Weights of a small transformer language model.
Architecture: LayerNorm before each block, rotary positions, biases, tied embeddings.
Training: a variant of Adam for these matrices, 554M tokens.
MLP neurons of a small language model. Each row is named by its layer, matrix (up: input weights) and neuron, and shows model dimensions 496-751. Each number is 128 + 24 x the weight over its row's rms, rounded and kept within 0 to 255. Numbers have three digits each.
After each neuron's rows, "fires on" lists the tokens most often at its 100 highest values on Wikipedia text that the model never trained on.

L2.up2484:131119163125121121135103150125149135126153120179111130069106090089151126114093132152102115113158118131140092122200108120099146138100113164127124189164170101128162138105163121110115111100133118135095131154133096104119117167117110112144137141136080129141144129123152111110117153158124163150125162102133144128099140131153144126092113131153129157130136147137115141138159173069171137147150125124187116148115171137157162144160108129118163175153169080124125163159064152133123104126162166122114136157166183105100123146122124154143102159148108118101167090118096170131125112176162092131122127127136098154130088112120134179112111091108137141126151150103146110136173109158086130130145109153087098091128141149138134128106109159121127130089117111132118184135129166111114126099141099
fires on: " ", "1", "|", "2"

L2.up964:168123099101088176133132145099165128142118155177138123122146171091126109133112141134110110124125139134121133195101100107115132145156125139124113153137093059091116123140121081128082097118079137118138088151133094111141120132119099120174120120098144103101144113147116130120137150179071094141149122101148114132152127128102160120154137144093083117128157116127125100105134140109147107109127148099130132124173131119124157105110122128102133139155106138132096107079142135151154134157141144099152143146122121136134102128113125115156119160141118103170108128095135135062137124156159101113127130126121132134130116125144141155104153137124144127141119155104135113148103160115131146133141136137127142135107125120152126162124158128107139097129081120113123140141154138161139153138111097
fires on: "\n", ".\n", ")\n", " F", "f"

L2.up2277:143093132093153142085132170131134114124156147196126122082123137126079105169106107130108103128124151153089148134091137114100141149158120124106123147099108105105155178105088122113155148133105131125122105120158094146134110119126128102180119133129096140113163083107116166135099140127157118165115185115148137138171102131172141134148095137159077131096121064085124130133100189129087151126150057116132130113131116165163160092148118143177111121131109140106131094165114115140150136123183148128125140114078097108136127133102133135131126140152123106125095175132122147122139098096116162093115135114121154093148137098113112145108121146122117143138090135115174132124179153136110116162102114071150155119093108119119134187154139145085170102113144098163084138161158133134140153113142107
fires on: "\n", ";\n", ".", " step", " ow", "-"

L2.up3028:158160139107076140119130129118111100121069165167126135144110134081136106129076103147137110166119144125128116111187109106119101142119131157125118140131127116163150135097128099128129113099112138152094083122118144139121134166105152120096109094121066118137200170146108125150108108144101152153135148067148155162098153125117119159093134086137073127110138130124123166102115146092158122150135082139147116149132159167115136140128091094124143137104126077137113170114093099113104144152140132092149113134172146132121116113140152116121087152113154114063173123156098141112119127119151107102145117148140099125126094125126166071147130127079112107156121117130146126152123117113130151129115117141085128110116141126136116153091131119131114127152159113113129142136094120131124162079131111
fires on: "2", " sc", " ", "–", "1"

L2.up3059:121130119157141124135128109140128103128176129145097114118135119118098126102103079143108105121084136087110115115139165150124123116145147095131139170149114101142099128089155126122112107126163131084129132179119135137121141144102113147175065135088135101116143057118160161145143122098128136161116093148086125172171156138120143149115150143142092171156131107084133122120118075110140121135124140168126096106125127173154138109116133101167104145113148113142091153129109144119175150134150102110158156085139120142154153120121106140192155152114156130054148181121124134107104109105154140144130098138130120153148121155139170109141128157164137123143125119139131122134153115140144113138136122120175139091133122132119107148156120101116113124105118102112091133128103098160122089119137132
fires on: "==\n", ":", " ==\n", ":\n", ":\n\n", " ==\n\n"

L2.up1595:158097120135088128149116101130156083132116115163143152091104165119112091147128105115182126138163138136129114134175103119108148130151131077102100127070146105096094133143114098110110100135121138063161141124121095156125115185141123134121107122101112129127192154127132083142149130153120124121168134116148111121132135100153151174087122135129138125139118134117145118101131134101075168164136139090132108127137173117141146114133097152118123126141159083134100142104114103122108129116172149143143132115118129132182085126142118137132124159143106108097153136118122169117108133148166110145115164167153095137126136128101193164109109096114135121104085141104131120111133123148129142129183155133087105127174176139102089146140149134142107148133155126135115149119126130111140118145128146
fires on: " to", " C", " R", " within", " into", " average"

L2.up1053:135099110143153156131154179115158098129153159146135128105093124091137119129107110103080066069120162120091127164149153125153152142156162106144158129115175143127115112065107141070124122167101130141176105098168080131142129140127092169139085140154119151121146121115096114124096124153145110139113122114108143139090108116150171127135133103065094115091134156135135117017111092123125162135121121126129142117130086148135091139149116103136130127142146120136109086098135104118114129146156112149140140141124094166143113107117133099174138130145120124123101146104118148101176122097154132138124128149115133102162116101108176104136120146144108109111117154135155109109106144104116145208122143138159174131118158134112130174130136126092126106137114124147126134170137124155164143102110131
fires on: "\n", ";\n", "e", ")\n"

L2.up1777:168104148102126143115129136132156125137090132187127127065097117134169114114121119078102104127129127113101079159128162125088142136151163112103156172135129138172138132109129157129122130121093094119152122099160102123102110132125101152127096098139065134105122097134137145130152124132125105109132172134164112131051162143162178160142075103104142080118111132131155130095134138126130093141085106116095162131109131155139111134168111132141118101132130127128097118106130116118131124123121150136124078133136117119099108121127121098149129172130136086143161159161111108128199164127166123126130114151143147113211096120103103114097180138158114113084151146115140101124110129128138080143096104120157146125108122154146136129116174158154127142129111133129134138142160115095131136124150135
fires on: "\n", ";\n", ".\n", ")\n", ");\n", "."

L2.up2076:160148176112103132108125092130120145098096150142102159124121113144169100110144122174134131151116147143156125118202103107109129135163133116074115172111169113141148102101149110099118141126096144145143123095121136148113110130117141108117142079130111176140144131126175108117153152146077125145138133088108136163125101133129171147079152138149105103170146092153118124153075147137096119110125100097145088126099130132145153137106114066077134076129098108116088127132147117109086105138135114156117105116122145101161137130113116142137133137162116112093118131116088132117121143167127099138079104176178081161132112136136178103117128097153083112159134106114186089156051100124125141109132110146135108111108182112145131185122117133116130163111123130130128125121129155120156109085085088
fires on: "-w", " the", " R", "1", " |", "-R"

L2.up1035:156114127114103101112112109114137134098100130142109138138137111124148108158139133107119113134145131141128127144179106139076153124171134124080155138114186119124117123165138127098092166101116129089173146118110123101126164121129138146115110141120096153164172118169106130098146162150164095141124117144084139110147176106153088175068116127130118121131147070127195150067090179106093135129113145138179098130114183121097163169115095115139126115150149094081121112147156125136126121144140144135123105088127109130156124146111092159142133130128107155129139126145085131178152060159140140132125168157147130144160131129114124119106144118147113140129133136106115152133134115168095138160091150078108131132091163098137160134143126160135137126121156143141107148153121164103135137101114101
fires on: " R", "R"